From a checkpoint of a small transformer trained on Wikipedia.
Architecture: rotary positions, untied embeddings.
MLP neurons of a small language model. Each row is named by its layer, matrix (gate and up: input weights) and neuron, and shows model dimensions 128-383. Each number is 128 + 24 x the weight over its row's rms, rounded and kept within 0 to 255. Numbers have three digits each. A neuron's up and down rows have the sign that makes its largest values positive.
Before each neuron's rows, "fires after" lists the tokens most often just before its 100 highest values on Wikipedia text that the model never trained on. A number after a token or word is its count.

fires after: " W" 22, " feat" 12, "w" 10, "ol" 8, " h" 6
L4.gate390:134127139126119166115117077169092104076181135099163120134150124153137156139102126153117133137117162129131140105132135113121096148102145156176129131154132135096131125151172124074120136077154137128110159114125074115110122143093122103154149124120131160138122114116166125113098080103142163121093079081100190160160130102157098117099157123088122105136133176119113147099057137111127159109119132129123126152132156173142107151135154149142167118056134134132163171155162127142175108132136148138129113124162155132119163153144146129109127142113108115164099143159105133181131100149097165113140113103173083145092129103122121110127142129148130095147124090126117138161120102133132134128129127126153133143108158149110074134130147124120156128149091073161142153143131113142124132120091135
L4.up390:109152209134099141116164112108129166112129136144117157111163104168124080144119145107117077138128145140119131158135122093126100140124101128154147133143141114088136137165115135119109156135110108125090129147111121114127080179090146130107142136072115159147128099122098144118158133105125125096073103136114130109127150105164093111132137104106126122107144146150088136098109162140158142138115098094130125142116147169112138111129167135128134125111140142130139109130123107129154138117111107143115108162143082122133157153163095151122113113149100127111122144153143138094121145128093161113113102118141155150180132125124152135113105135139130147139126111115139130131148117115135108075124144184187094151109152144137146157147164121094170136088086125180120129145088096154133149056128131

fires after: " cl" 12, " f" 11, " inv" 8, "ur" 8, " eff" 7, " d" 5
L5.gate136:102097077131108117116134084065101136105138121128050118160133120130114096132105119113146164173151138142127146133105101131161118130169144144131130105129115132102128116118138122160095141164084153161137128064128132144112154119144125094163089094146091109105135139114136145108106151118157133119117128127105091147110132135153123129147192127105159144146158139148144141144113101158098127129142107150156139154117081177173125142143116145132122125128140129135122132121148147108121123100124136070126096124110096127143116159129083155144143106119118097096117149135118164116150152142156147142085133136102155095129151146125151121140140099094097150159140140105105107121151122162166116112108131135112112147110120110123124127092155094146125125119112174114129136180139157119106139132159161
L5.up136:112096096125098142116087108074126136124110162098145155137180181132095156072117125113099152153110162150138126119179135137150132129098131096112135092121083137110100126138146115162081146144123126117093102114133132139117126135148109122103115141162103157185131114137119154167127128140159087127090173142096128123159111140127116184144148154075148147162126160137160114181131118085112151152098132109177095125072091140148134155115144094170138116125115095138072133132133136098159145078087149131137139117175119158103115123108116113185145116134131109101119100153160178088148138162133113152120164185151153140137131133131153148085130134098119124145129125117077125097117127130153123124157168116134099151144110078141175147152132136126135108121090145123135147136139148159137133127141128

fires after: "u" 16, "w" 12, " (" 10, " W" 10, "au" 7
L6.gate162:146154158115149120152141163091151161129090126117101148135155093063128123085144129110104170142115137109119125127103147103167127151117115139092157134114110117066154140136157100118129111150152151107131080156166113088110114119099138140149140081142082126128149109115169126118132117127100117117141130111171101166079135103137110134121115129122085143155093089134138120108167126120122118145159124149134098133116118134152138101093083100185108095149138116129158110080128120146180143108118132135125116107183082173117133134129158159145117125106113140153096144132140150172154098145152135131130182127124137158119103125126152138159103111121110130071150135100101112132085117097151126126120083118136136121101128128174096093093108076151158138131129135138121163099095132145131109121151113
L6.up162:140097107108201109100127118125106132137106142118121117117126102106146104122144103146091145104104130107127095130135108142091122159106100183139112121127152066108141164167189138082108122144134135074107075130139161103168091116093080112098131100157144112110129129112135106120137095149116094136123084111107146142094124117104115091155107115140112083184140134137152138102122160128160114157120108110152129144154117123144146127144067114109137145128160113127153127117136112117161116102105121100127130131122110124145138151116136136140076110091121146106110118166099127139177106131156175127133108111134088189117119149121157143112096139140123111112134134082131091150119122116150147105138127124142121103128128180119115120098090068178160145132137112132145119143121107162123144106160169

fires after: "ate" 10, " v" 10, " cl" 10, " d" 8, " de" 7, " Le" 7
L5.gate901:103130102110113139108090126107133143106138121185093102138118108146129157096148152132123157119107156160126102122132147189117154154168141117142099169128125112168084141101135050107097099115128123130098108127134176127098175086135108141137109128128155103173135126167126087129137106142132135125150170103112115175131118119149100132168114076112140136093179122128092095136171154136143181133098156149114149138125085166141145141106126123094122171149110179159121133161128151130119138126123130139138116118103144113072089150120121094110097168158076132129145095127142123083133150169144117102140149183170153100120149115093151135158107103136105133111134114116114088130110155130148141114077085109152151143121111155102186183138145124145146121105135127130128118125108138096161141164117078
L5.up901:136128092151095085097106105094131107176137156124110108094130157094128074161097166112153163151127137135122094095161153074152151139175114105151128115120146141123076118108151171153108125170128157111159112178142148123096121162115129147162158124164114161117132160103080120167068103152100092103110158144145128045112076144120135132124198148147104129136135087136119132118118128127128107144126111151143109131146107096132167115147130104141142130114145136176086120112119148123133147156114146124121146132179139133130110089132156136149114138125096116110164130085157122148146125121123140132114161151127114073097129116141121133126126103106125137125160171134134142128147099165109134097157105136095117127116122136108097062134134086152139157120134162127131135167121093124142153129166137

fires after: " |" 49, "od" 7, "ir" 7, "1" 6, " pro" 4
L6.gate789:149132132086143142086120167125149149155114086112143149148122127124120136089127127066085128142157137174136088149104109110078151126126144124101125090143110094129144099148127105152122108095108143107086067152139131118161132111130087124145127136159098120115141122122140123138107197122141129167109112131173172140082110095162154143137135108146122118167131116117135162116106139122121126102159117127121114174134126103117122119145128113129144135114129117108114106133146102118177114138110098134130144109131118148128117150140097091110151115154118099126116147145126184121101093164151099113123132077139099111113100119119117160096113096144182133130156090137109142138090127138145167139129158074148142132099145129110129154152126159134106189129116155122127137175152170073116122106082119
L6.up789:140099103161154135135166111112113124094131145114119143107142164139104151130080158116097141155110134124151136117139157136133092119133121135131119118129160138119115128126078089123173095121095108164138177119098148099152128183133159071153104114137101176122146086120139115135135134112134134122137136059110106136114149150145173149122126101141126161191101102134102131091117113135169129131130147144150142114116137124119087122106145138124113139123177110119125153100113118146105168144148151131168119118155114134066095155107127165143143115113109129101139104089095095088150148113137058101134105089112172124134147108107153058154093146143162143120140141149092094097153143135160137122133082126129106115135128188149129135132120145143133109098122108155089137140105126129135136173134100

fires after: " t" 25, "h" 16, " T" 10, "em" 8, " h" 4, " Sc" 4
L5.gate645:131134116133122078136107148162112111102114156127122152109120127168175140136089109151140143145129106118148142146126133124100154107163138142141159085193083141132110116101130095094137122119114118108132162105122115111110129142116138136148140155167135145125158158115133138086108128150082185070141124114106190134111133137104120112143142114100085153131117157116177088091114156129083092133155108134113122122128110176150155147115106137121127125084142093133086140135149126123110089147136151151145156114142139164177076148112136149113144141157098139109161130190136158108091147141161114099081178118109127093135124119116119098130112104111136150126169110130142146100147119133143175119089123129088104168145123130123135131125114105118126188117137092111101112139143123147141112151084173
L5.up645:134151155102085144137111165164139133130137134118130111123116095110128127197131122125130131090162098131136147118143122156124094158084152133167097114106095117136157108099118109106118173160185145133152139162107126119090114105146160114106143136127096152119094112089125125133099100087113109153116132130160135137112139111120157093132155123144107123133109131130121102147150173158124135140159095112111180109127118125131076114129100138148131108159172151158161137186118107137103157130145129109117139126172103174143144113105129132123109168133130152123167173113112124134142106118140123130142138141157180086131180140149109102135122109169137106138126112090108110106097168137139063109131106154143129164096101123140113063105120108104130156120179153136134084108132148120127133156085126

fires after: " w" 15, " s" 12, " S" 10, " sp" 8, " t" 8, " T" 6
L4.gate270:085170110079105117138117074096115090129078167141140142094159093090142135127127110139116132046149133105137138151116149120148153148135117154120107150133127120094133126134112141080081145151141160120098160128161118123167096090107133108150122137120129114100124121135123138156126144140141106132116116110120146146112140141175135132134135143119116134110144134118138155129132128145115122148110132113075132137121158160137127114115096140113117104142133112135135080132117107114116131064169125118062115143126114139105142141145124145133125166136148193142166165128116167143097127158139162124133128130149114106149108080126172084167167151177136108140103129119107090106145139142107127139133093113132085110120090063136156187126111092097088168100127173120133126100088117133119119111135107
L4.up270:107144120104108113149137099125130140160102152125133120095147153134154107127113135164127119084108157147144124141090146132092134125163133159096114152136163139101092135128134137112091144182117119109096147081109151103183140129121163137163100102120093151122130110148163125106106128111112165130125132123133175134165099160121129107131142141115114115115178139122141127123165101144076140131108148138100119112162166155169122174149113140126162155074139139129059109130155143092086126101172159118109139109124105112146113128116139125171136151119176154130180153106113139131165135166158138115141132128162097077129116077150168120146185141154130125167138157149110062162119132115097153129145138135133104114100104113124098129131143129105116169131150125133144151120101128132128129125153126

fires after: " D" 30, " d" 16, "D" 7, " t" 6, "-d" 5, "z" 4
L4.gate225:154109138112089101094141176097139123128073099170123177123139116107152081135118118140163125149063121136124087164101142109112104134097108148181132133131074116164124160165136137132146123124117129155125105121120116061125128119189117101109101135113114109125148144105121122136132143142141169153135113118137122125145113132134151165173124119091136112141159166149156101104154125133170101133163161155116168147129179143140122116121125157130155117129123090091103110110118122120140133137160137099175090182144173208119124154146109164158100132094140109119078134126162103104104121147129137129093129093114122166118097117133138134109128175126075148143111138125160109149135127117101150126077163101122129146132128120128121107119115107159116124107111196136113110167125142116113130140114140
L4.up225:107140148142084134139121109136174097123124109140148115173151080153144164147099155137139092110196167157119127156116152130150121128135187190135074090147147150141128118104129115077113142152089109138123093144146166120122084130134114163134084156121123131125123142106129168119148092117135068122140115115097139132097141136112110119204121113148154125119105171116113143101127088129144108113091137160121142087080109112115163123180129122109160125150118124136164132153137134137096109122161132135116154096148102145125147146096152109108154126109117154119143182108111124134137111124110133141135136111169169156114127121111132125098147105161119127196133107168104110151115086124131108112130085099136069143124127081136108157118097110115153139127120108110147152128112153100185127130129103

fires after: " h" 19, "it" 16, "b" 7, " C" 7, "ag" 7, "h" 5
L6.gate152:153101138160119132150152128137111131115113108076109131104126119126132151160117130159144093137116127141107072137111074111153103134126134086139156157114156079080123096131098145139139076186135105123143117140152131128187127117120117117116136099114124096088160136128167114137133147128153097111124091141132121127119160112154144097177110137132163183113153139115125119134119112154149136104093156111148107184133124144121105140138109107136128136143102112132168174140115151139165137136072167176100068110122133091156116109115133140147169146104115107162164133131118123122125122071099111094137132105096087114122147171138121133138119110142112111118124112105124138130115151115134148163099122102119136138086088138126101152111102157127123135108135138124137128125146145164140168159103127
L6.up152:099131145177139153116107080156151124127092145129139138136126128113156151145137123160123141135093152112105108100141161116125107147092105116101166122099112158098129146128080142130087122072123143167153103098131163134101127137166144095093134085147107137121126129159146175126116134138147128173132128149130117127125145132124103138127090119140153121139123109104121060128149112137116123161137146143109139106168109164168139069106134123100130116087097117159120133098182104120102185126121142166065130092111116137164161118154153123124150113095138103179091119131107129148166133073082112097171097095092132107128132100121093104122125148140124111079130140167078104110173161147127163144147099150133094113150095148094129130106115119144130118062101122144096119113135128130108139089180111

fires after: "i" 16, "u" 10, "es" 7, "is" 6, "v" 6, " J" 6
L6.gate459:150093141159146128112120132106136187140178196096115136134163129168099118124148144118121157152138187146103137080092125134127107154172166127124108128161164136151142132110115139109138127121099127099132138124124156138121162107117169148116118104162112144110126120139148132093123125153118106103137166121125103115120124064112173150113137128164118092127110097131149086136187093162121139135159158126162170154110127097126122181113123112141132102153160106150108155178082089139111125144138089089128114158140093117166116125169131144121159163126120122150113151147137128159149149173157105152109121157118160111123105125125146121160155139123150115111130141147149156117149135110107122085140142165153089137155141109153116122156151113134126106126127113151143134162089112113165085113138132
L6.up459:156146150128098157141161147147172073146119151108139129157127144125167155150090169129114122064150138156148126105157123148149159120109136134169126181137122132160149143136107090137135132088141158122081160128131121119163111173140161134142127110140154124130133115128129114097139114143119145131122130087146108102101065131127107137135149135155119126142105106120134111120143071172120147110068121106117150140138166131121119162108108115158174089122143086158146094143073125100139176136139117147132117150097111126142116130142149142130084136122088111136140098158119158129111138091117176149115157120109104110119078122124155128131131117137136113079138165169115126126126143164133135138106086119149094128127165127145135164126135105140184150157116147145147171097115113096194164128101157

fires after: " P" 29, "P" 12, "oin" 5, " elect" 5, " B" 5, "ecut" 5
L2.gate485:142141138176119134144123113100136171122172095125149175164128132100168113127074140149130119128143129167147168151135146131128083146086160130140142124113111143065151121095167127146154119089136144135144114128158160126115151137173138142092136126141105141109102056143107145096144130101148138121182135129132159122088152186104140118102128098117140098125150170130127137126125117134132090157127100113142104148168167193119144142136155112124129104138119124119166092209141131126132151138116100158106127160114107108125068124107128130132127145107132126127133111154125116117090110105110122116137129136194145131102145136139095121130116102106127102130152160118110107128145169119081095118118115100143119092130132145149176153149169112109128131128134089110162143180116121133136138173151110
L2.up485:096103125181103128134106142127135122111133131124155161133165144118095137128115142118131136115155153119136151130168131119152167121090169108144178126099109156131122091128158159113106105105123103123130142143109174124125128135197106122109137124104082136157142155111095111105167120116097145129153139120133133163092158114137094135116150182121102111109146108116124105143152126137113091173133134137098133159154181138140105162093116107118116142101114092097151117155098171151113112185116109200130119096149141168093092110168141151161107116122175107131090119135167120103108121114082143128108126103178151102132136160139161136112138123146136114155146126134134090104127132126147171162137111130133127130149122137128164166137107114089106130156120132147161124123165161151084111157121193

fires after: "o" 22, " W" 10, "au" 7, "e" 7, "k" 7, " N" 7
L6.gate996:139106128129123140182091109155157160125136103146116108146165136117126090074108143143095147172124092130141128163133122125186122138098082150139121117107157147165144136115085165158146129130112159139131150118113126149169149108100133142161107119121061073141115127125135114126127140139125126127105147143134108151128129085152116100144153181138162127130117091106161160136137135075095150149111129090099132130116165211118108146136137139130089125125137123114161142129110106144108122149121138126080095139144109146102154142134144092112114150143133126140129178155164141086149134086102127118088122099107126140122138162164132164113103123151101121135128119087104092163152105122133125122160145098134144116129128157130117103132117152137122133155160149140112142098092146135121149142155133
L6.up996:155150118165110142133149104141123145128121122129167152145127159120087127100170117122109125158132117160115151130187104128122102152088125099141106108104119183126149129102144150129122138126104138119154112122125127140155109115101103140152144123094120132099123138164138100133135137165160131081101110129126109080109096107118129103127131140131122133189184170126140100166170154130126100123104050122127098112137102115112155152093168148123143141167124142162157137140126119127155131125157118122083109126069143106156135127117068095113134150134127169144138131111146114140211161124099112132133103107131176079145119133146111165173106139113082160136114130128139107128155109115152148156103118144137112082155155143172168159152101125119143168086147151096145145134116073120162113094128131

fires after: " M" 22, " h" 10, "|" 8, " T" 8, " V" 7, " Ch" 7
L5.gate283:099087160101156175131090104115104129137127121145133125116162109145139119127098106128101122167139087173157160138200121145162144119169122074110109137148178143105159101123111137103135152129130130151138152123106113173149127131135147108116120105131127125132137118121110129127116131120120127135116141152124159116135120115118122134146144160074079122117154104127128122112136119138083093124115149137118136109137126151145132126107089130159080114139124091130094103102132073113145112156161118127153107124146125149124125157152176065123108132171157143153163139125113133137087136132122058102095142160128166143134198163146151154138126113162110099123175116154136159092077161151074170125129072129149102132142119102152109128124093162107149116125113133153143129117090164144198109123166132
L5.up283:142134143127137158166101123124116109188114168133103159110129134140117148134107119108133123127148119125154085144099121091121123105121138121152092094145138152140176100109147132092101188108105102131144132120138124159101136140114109094109105087108102113149159133110146150137094138120148163128110127104169137136128138145119080116146175148137130111110176139110156110112125187137125133066146147132091091122161094124114105137142139091142085138163150115151158121088148158146164167097165110153100126090146095155131159159104139118139125117147124160103139123142107084132127140136094161155113169153100136104146170125134082125153093146125145126149177142127134145095082108185126123125126136116134155118150172145135085113141135137114131128137129134104113138102176163133141123153157152

fires after: "." 57, ")." 6, "," 4
L5.gate870:121179134155108167126150104136097127112121105089148112134136138084152121146143135108091096156137116108069102166071105115142112136166116151134113177135124091160112094107144139079124107164125121112118102059111116130111161166139090125122130111150115164104095126098141092122098118144144161096124137169144118102118159094148108100160126144127108138134143141134109121146146116139136134150114113115134139110097144152147132132108139091077148135142106131145084079142114165090100147128135136167162132132111142180088139148154149100135117158125142085181142127111156115133118096125118143143127106117108158104129157119113142115124126139140164119150127157121127118137165093105144098155127132139107112119054154145083102132066135096103162163148081145174152152096142106160129139121146129
L5.up870:127168138096095148117117133151099125101145146138168162110120147100120117118122181088143142154154104143115107097103101156115114128114122116131132186134120136173119151096118156119097147140130089126128120144082124076086127137154090163107155121125100176098099126092134117112155125152150100148131120148147160122160149106124087136125106141105129137149160155119136151126136100114147119139118164121099129140097114140195134138101130122128162118150112113166120088165124153137114154124117106153104120144152137148076118137164112137104102145158129099143134150136130104147110118125103151127117088129096187098114123127139147095136128115151162091151144166146125075151141115153107115180083166154125092127097180107173096152142184126111154131163155144118107132126094133140108102110097119

fires after: " C" 22, " ch" 9, " W" 9, " h" 7, " Ch" 5, " Sw" 5
L5.gate637:136108114154112166155134122151187122181140086129135118143145124113135128130127109126109162150160141121117084108124083132086137102133154132126128104137109156159144134125118149137090128148107108103146117101126110141111147112113164128118139124147139102128158130111141090103103127068086165170136100132121109122139156170112098140079127131114110138117139156152133179134105165099099124114164099111144142148113094135144140123131183123140152118162113136146143159082180142117101136114112132135118143125142139117125105137189100148119115128165192149139109138144138128123112124108149130082119127130113067130088142157106132166120159155143142103164085119133081132140107080099172138130112138147122115155111058174113128177148133111125131123158117141163134148097127133132152138122135114
L5.up637:115120108150117180156146101151150147107127121129109152169107151145208089161139132146139129130125116123097101112117095146097147098130110111152119102132137157129130153119115138137118161134111137130151092091138095128094098156132137089139122145137131115154121146120074127116110171085088137140125123135165093124093197144128089121103177139105121177125120112111133142128157100146124121125143120085125070109128111135118154097128157085109103112138066177122113108113146115116147152090136165093094105109103099119117126110134128096152144186136132136154119140156175115123079118142119167112181176161139106136141147118126109129163123118132140157118136113143115095151144129110104112124114130142184141136133097112145118173090172098157139111095091115122092108131122130118134112153141128

fires after: "." 41, " w" 9, " s" 8, "d" 7, " D" 5, "," 5
L4.gate280:168117126144120148136082084122046087100108114084127133106167109120174115130080113139114148113131104163120125130099139120119099131146068119093110121155151104094080159133118162143079127188113131159122123133094162147140143125124087111081156199115175158130102138122116139166157099144124139161136137104135152151166096142107162111156144130108120117150112119135111129105150114141094108136154123125110109106112133124135145115139131094127090099137162134147129123138164170129177131154107131123140118136158105095139111120111108105148095123146093162128136125109111156151139076080146179127133149152140119171126127115134096121123152102146116144149102152151152131142121133114150122175146122119147118105165155122162125115149085109146120105135158153107109116171090157136122164088108100
L4.up280:096087125129094139121131136114110107154104167139129106168091123113126155132126124107170138124135089132120134117156103117146140070128085099155167133153138103118117161136101111125089123091097138138136138137112137132143106147097130113118198132101140149143157121122146114155126138139137137160184127100162168100106134122096143132146158183138124091164150155139160111148156128144078137148146100117108105104092152125114148112171153092084121138147107140115149086164121142149132150153132108138142127130115171134170131123109074178129109124128132139100119120096112143093129139107138146066151120124110104143100130127119147108078118153167118183106138126160141108121130144103121073126134096124155126118143119133144138127113178089131132110111166112138094126144117124137154120110114100

fires after: " b" 30, " f" 12, " B" 9, "h" 8, "ult" 5, " h" 5
L4.gate247:133103096140113128110118090124168127111128116117117155129120100090108119137122133115146122161116139175114198082113159090138074102103129141145098130189128112151145083147157098119149139138089136130171117103123138131132096131166173172159160126092125146139130163104140113143097085108141135112137131192151139158190127107105136101089118126131115162096107081151114131116120161127099114163108158151153116162093166110182148091138148115161162131080077106167145104114166111184096114113152143136179138130088099115119162130115158137174131138106128168131142088149154116073176116183134146105131144125139169119116121140120119131085119107106155097117131130146133114125124132104145192118112105119134115150122124085107101122124137122110139178109147120136136087156111118114130116140114090
L4.up247:130154173143052119121138116088144132122133100125135107138111128126138143168088098102180111130132097142176134138159126148155163110089144111113167110141170101143092108092133179155129088131158156103154149140145176126154103101138118112145151125106100109102128081109146141104148066138141144124108112168134165144141133116138145143144107115098101138131109107080127113147130150136139120122118145097151146139076124100086109145134112104170125136104134133165116098136107114151100184141134099109129157126122115114105100116161113156124097155107116124127113167120160108138158141120140152135131112147125135145144126084109181135090150111113165125130121178093093144096122132083151083147166150135145122151109122122135117119110116138124101127151155134112103110146091089129096124136113130

fires after: "ur" 18, " D" 16, " d" 7, "D" 6, " Cl" 5
L4.gate11:130102150118109092150151152089134148146149119091156144139126096139134104180168151112153149105149123131123108147140140107119125110109116109141119153126116120127146118120127145115143124099164114069162143100146113149078113156124095110105126077099185133123137114134158141111143139104123144118129159129129137143099078127126110133091146153145113104060151110142154094132096111132119141127151158111131122144111141074107171136109154110135136120145125113122136117132105155170137151169162098104123106167118130152105125105094146156102129135143157113124138120132152127149070136139107130096125117103122144148105088113105125098104096131105100143143114109099154148155147108147115137123089131162071139117130129092071097117137134122104134105154100164180106089123139090106135119115160105
L4.up11:092128094151100147122149067115106120144140133117158120084118132110099137102117165166149101116132136079142159114126138090136152138125105161163143115110104132135108137135131117103114112168111098120128126101126114118131106183132118102110133176123140117135134134148108117139129106136141139111124113121115127123093135123134105116188086133110122135140113141090171169167147153146123094096134135155156118093108132136143145086153117111138153083157124069139145140120114110144109093056131173113111166104114119120117118143109101160201150109132110148095138122150107133123140151110144131129145143130093115103115098125133105114134164090177131123097152174144105147116166110116132114114146114130154115093116108124136136090148132141076114128121106107116108130114115150118134191126142117

fires after: "." 29, " " 17, "," 13, " c" 8, "ar" 5
L2.gate793:144121137166121120101106128093125111157098101117143154174099106108169120145120151152127173109139114135118152152137119128118145181122134112172136147133121143104169098127120134090142130127096145152102122084158179136098119110149143129102130115160138141157106142097118109143136149121120100114146146126163116098141111099094121084148139107154087121104135140160105118104127166133106166128097123149112120159092116118148129149147137117129127104145160176078136136097087140127146154129128120094133102094122129109131132123134117141188102123138147129086168162146165093098167161127136162109129124113140187126108102099159133116132123128120132138150132147129122142084094121149100098132128137156111132143141151130156136131105091158144117144138112163126165138157141110125109124165114139
L2.up793:138140184134142112118111128161154133134131093121132121159095168138122159129124108121147156100134136155142134167163126101084111133172150148125098116121111146116118155077118146122158162108127144119137153150126156165076112112149125128104086063155143172133133146099116155099154152138112082171084123113143127139148137146123092153119126126142125165113130106156107139078135119132130144145148099121145099102179150124122123106126150084110161112118100133084179144094096141142104113141130112092140087117086123148103120139195117121151077165092079146141161166087156117099196143087085141152127146091140148144121126102129153144066109105140114165126118129148175164138138131120114103124129112133110135128102153115118129102105136116116134150127128174108130133152145128093119137128149153

fires after: " " 32, "." 13, "–" 6, "ok" 5, ".\n\n" 4
L10.gate991:128131096153096157108130146135079139140095133105133131162123112147157089102130145148115141106131083140106135128123112126137144138125122128147145161172120175097151127132077100151144183166132126154129104119151092186159130117157129077165109167113088085114138131182128123138098141114127089101140136121147114105170090085154116153089137190100130165123156130137121126146125149089104135118114125140088148169130144101131140181093130152147130091127164144149129143110076115141137119150140114116139113153138145125135088142131158098132128134163115127124143094175154121104120093085125166113107096105133157088161178106137110114183165154140139135092114101168139141131101128129109106125118125132134146100120152110117143120121122160115134125119107128146112144116080136144136122125104154
L10.up991:123129132106108136111106121148151124179157127120125134151144100140145115121141118171135122121148093144129103126151119110137104132130150100116142106071145120117133122096140094145137163130128111132130127107115113119137064138136129108131120156089105138123148142164083120148158079134163129130100135098089098096144130159171126202116144104110104143119120131108120136164144125139153119113130146085117138117184137087091145119143142113154126138111091078131126135146087132150165097080153128090156127160148128137124114183124107116110142148158115095102100128127133120095121075111117214149116154084121094116096098133072100134087160115162089137124136171120114129120113110124129064126152185153101129112099124084150111129131107123109137135124152122170080125125126105111128155178133143

fires after: " re" 16, " w" 11, "m" 11, " em" 7, " s" 7
L4.gate809:138150135118147125117179095116123128139114120171113157116116122150127136120109131117122151109130106127120123152150158113169158141104141124123135122155132118171149144121169109142136133162157130070133165148105102128135143119070141116122149130113158143091104182102125000097118157110162112160153134133163106127164129158164151126132158140148145116111112100134154116116140088143144152114116122102123140129129135127126158114131122111146134150099130114117083145078126111112130117137129127140113141130137103137104117103149127161166125162101129137141100124164131131119166152145115147101106161137126141113118116115135153127122133128148123153128094114086156122145144149128103155144096127137104148143134146085130103107104110122137142155117199119106133151086064096160167116100110142
L4.up809:149162142111082123127175105137165121153110132112139134138153142132126133119085130110099137129150120120188150132132133139141163144130145116112117111150126083119164096114144107138154157122117101165121149141117110084130121091135161082124118074124130126133109159150153145161083181061148127147177151137114140148109132154160146144144107151153144107105133131130146125130175090128143133110123173104095129110130149129110145137137083114155149134134101078098098115157113126107176098133147102118142165156126103122114126097111144142137162107109140126098123124126156105143167144136195115137096155136135144136111115123138091156096107079131102096133111115091143130126093110136143118120097136168106122134122121109109129146145095098124138159151109082108135153071104069099182141115135127

fires after: "." 36, "," 16, "I" 9, " R" 9, " and" 5
L4.gate369:143117093140087169103096119140103117099171104080143144108131149129136159129189158126129121123160100121055127118126138110126100122140140132136094157147122140130112129112141099139140097186122149110146119144126134111145118139120121107089130152132117115138114120142080099132127125102102135119131131084138178145145110171119190177135126154108125137108081137093128066136107112136102137116127172140137114124097179159122131131151146175122143122151161141143114130161119123121145157087059139117121137129139154154119152100141098155141191181144141109112143146104098126133108104144117165180153109187084149131119154149119111108104155152088156137119087147158122075155149109148146127134099108086111140126132114122113125135092168101155115122111179123138168063104117111131165130091128113
L4.up369:103138088188113155118158126102106110138163112080157127122151121139123150088149133104117147087157082125112149123093133120146166097127173112135133123137136140173087137125072133123152134120109124138147137135115166112114127162125108130181101095100122129072163133183175113128104132152109129140120143113123174158146163156130152151139159111085111093128110155103146121121111170116120141155096117104101143143166141148159126095160110152089133105157134122113114135136147148130103140156073138108123154129087137172121159115152127076123160181160107162122144106140107132153115106161134117148175099181098106108124121161117137106149101109127158118170109106139118121134115100103120113175120094146150139145113108117129117147127134136148107133115170132154124093107109087151108105096130127

fires after: "." 68, " \"" 6, " (" 6, ".\n\n" 6
L5.gate573:108171160111091124123128089113122144132092097117151112138099114130136116114126134138179098146119092145122138120114092164126109142105154127123133162129154104133138108169139087171091090092107114130115139148102114133121143126127124098143108109118140167096134125129133146091080178130150123103058094129160117117105099144129110129123120165116092143094198142109060129119119130139108115129107122092101141089137085119163127102116170119122146086138124088145163126122145123110108121114113156073127117122134125124149117151135166146118117102124114094143131132127154111151150161123151114141142095133158169124101093095154144112080108116114096165154120129135098125144138104080108108137124132124177119129133128150096094132142112138104131130145095128149121123100093125113122135117166147
L5.up573:098138120128111097072095092148153121125134138133140115140170160145159147097126097138172104135096079177105118115120140129124093136126210111171183113116066146150136108133131105137076143111132133110151114117144104149099117124172176099147085127138152137121125077159141151139131167102098100099145112097087044127134114122167107188124140105134120154111137169094130140080161087124095127127127130129128142128138124164135131136168111113119151087160096122094145096140128134142151134107148151160105119109095179135060147161108146138129127118141107110115143088079173146130146120115110110098126137089140124133140103153119127139095123108169126158113162144155140148135124098131154113084118140140163129131091119097171112117125149143150144146134149102106116141099094171127083165138100128

fires after: " B" 32, " P" 11, " b" 10, " pl" 9, " p" 8, "B" 6
L2.gate975:144130105125115106127101115147128129137127091140109138160162169098118127148122081097130143139157128121126148156131103118152089139095122113131158113118153138110147147164154146121112085111086147144147129162134067147138140147088090132102123086086076144153123085114129100065140161111169122176114151121173117133124121138108093076063138077088074095124128163113116149152139148179146133111106144162129112169162118174106105145138156151100141112161108160101141098120120130143126136150120124125132144176122136183120118141106113091105125120131069139110142114133096140136150103101107143100106155151121109113137113105128150125117119114133090152112166134154154146159188118098105106127102110139136135120135143135126147095167096166095118102175132173145121152121153102112146098119100133
L2.up975:121123082192133119115131098100113121105149141122107120096114131078109117124094112142126150131145132098132178158187103112113041147113119130158136146111156136134119186150131149141150102152151106135120124111197119142090130110153133140122109125103107116132099107159108126126168094109132095151162110131152124127120096142144129060064128111136105076099105122107121111131117131141162141135104176113179115136115145170078099135129144123148146122143103143098117101133129084156131121119101128163113095125137162183113108136111160116087086125126093145127160105140139117148127149078174126136118152122121123129139123123131145128105139099160093114134106154170118112106149099123091152089128087108142099121141130146150127147162156136137121123132133178138139096134155131121141088148135169

fires after: " ch" 15, " gu" 15, "h" 11, " Ch" 8, "ch" 7, " ed" 5
L2.gate908:126146149153122090110092143158117118116155134142118117121116092104114139147101129118093153132092168103128090144106126140136145185116157082112122138108136137132127169111118153111129133095132092098117146109152130101153105103092104165132107167137102103134133111140119046122121094129144112135144109119122156115125139143128151129102127108099092146123128160125153109157072120154123143146144161089107120116166080147121096108097148141109141129124125084143158172171139086115133150100138123129151141107150167096127104134152120082114149113134092128134126120122144116134139126104123127069096140053132087146127133128108129134148116145081092120131078097152105127127143117114147124108116137137093120133113124115180122128115156092097127114119126126147145149118085100139157169166094120
L2.up908:116097122156110162113112134110090121157145147156177117183127129115157159123150128171100153140133149135114128156118163119134151101072148144161128101128110123118114096107089165118135098167135139134125111117175133170143127157111114139126127109125129102145144131156101138154118123132096115103117118177068103115100127119119168109144080117123120167156131149163135103103123132123096120133139142150146107161151081155118145146174140126109153110085146157155128110143138118107138139124137177152148107142126123128138114105053157128179173108143148171135097110112137140115109151097155130147129142158120156116114144130124118107084092137169142134108131150159112125124214096088124159126138135127151149109100104119125130084099119120092112105116139152145157121124135141103134130114157113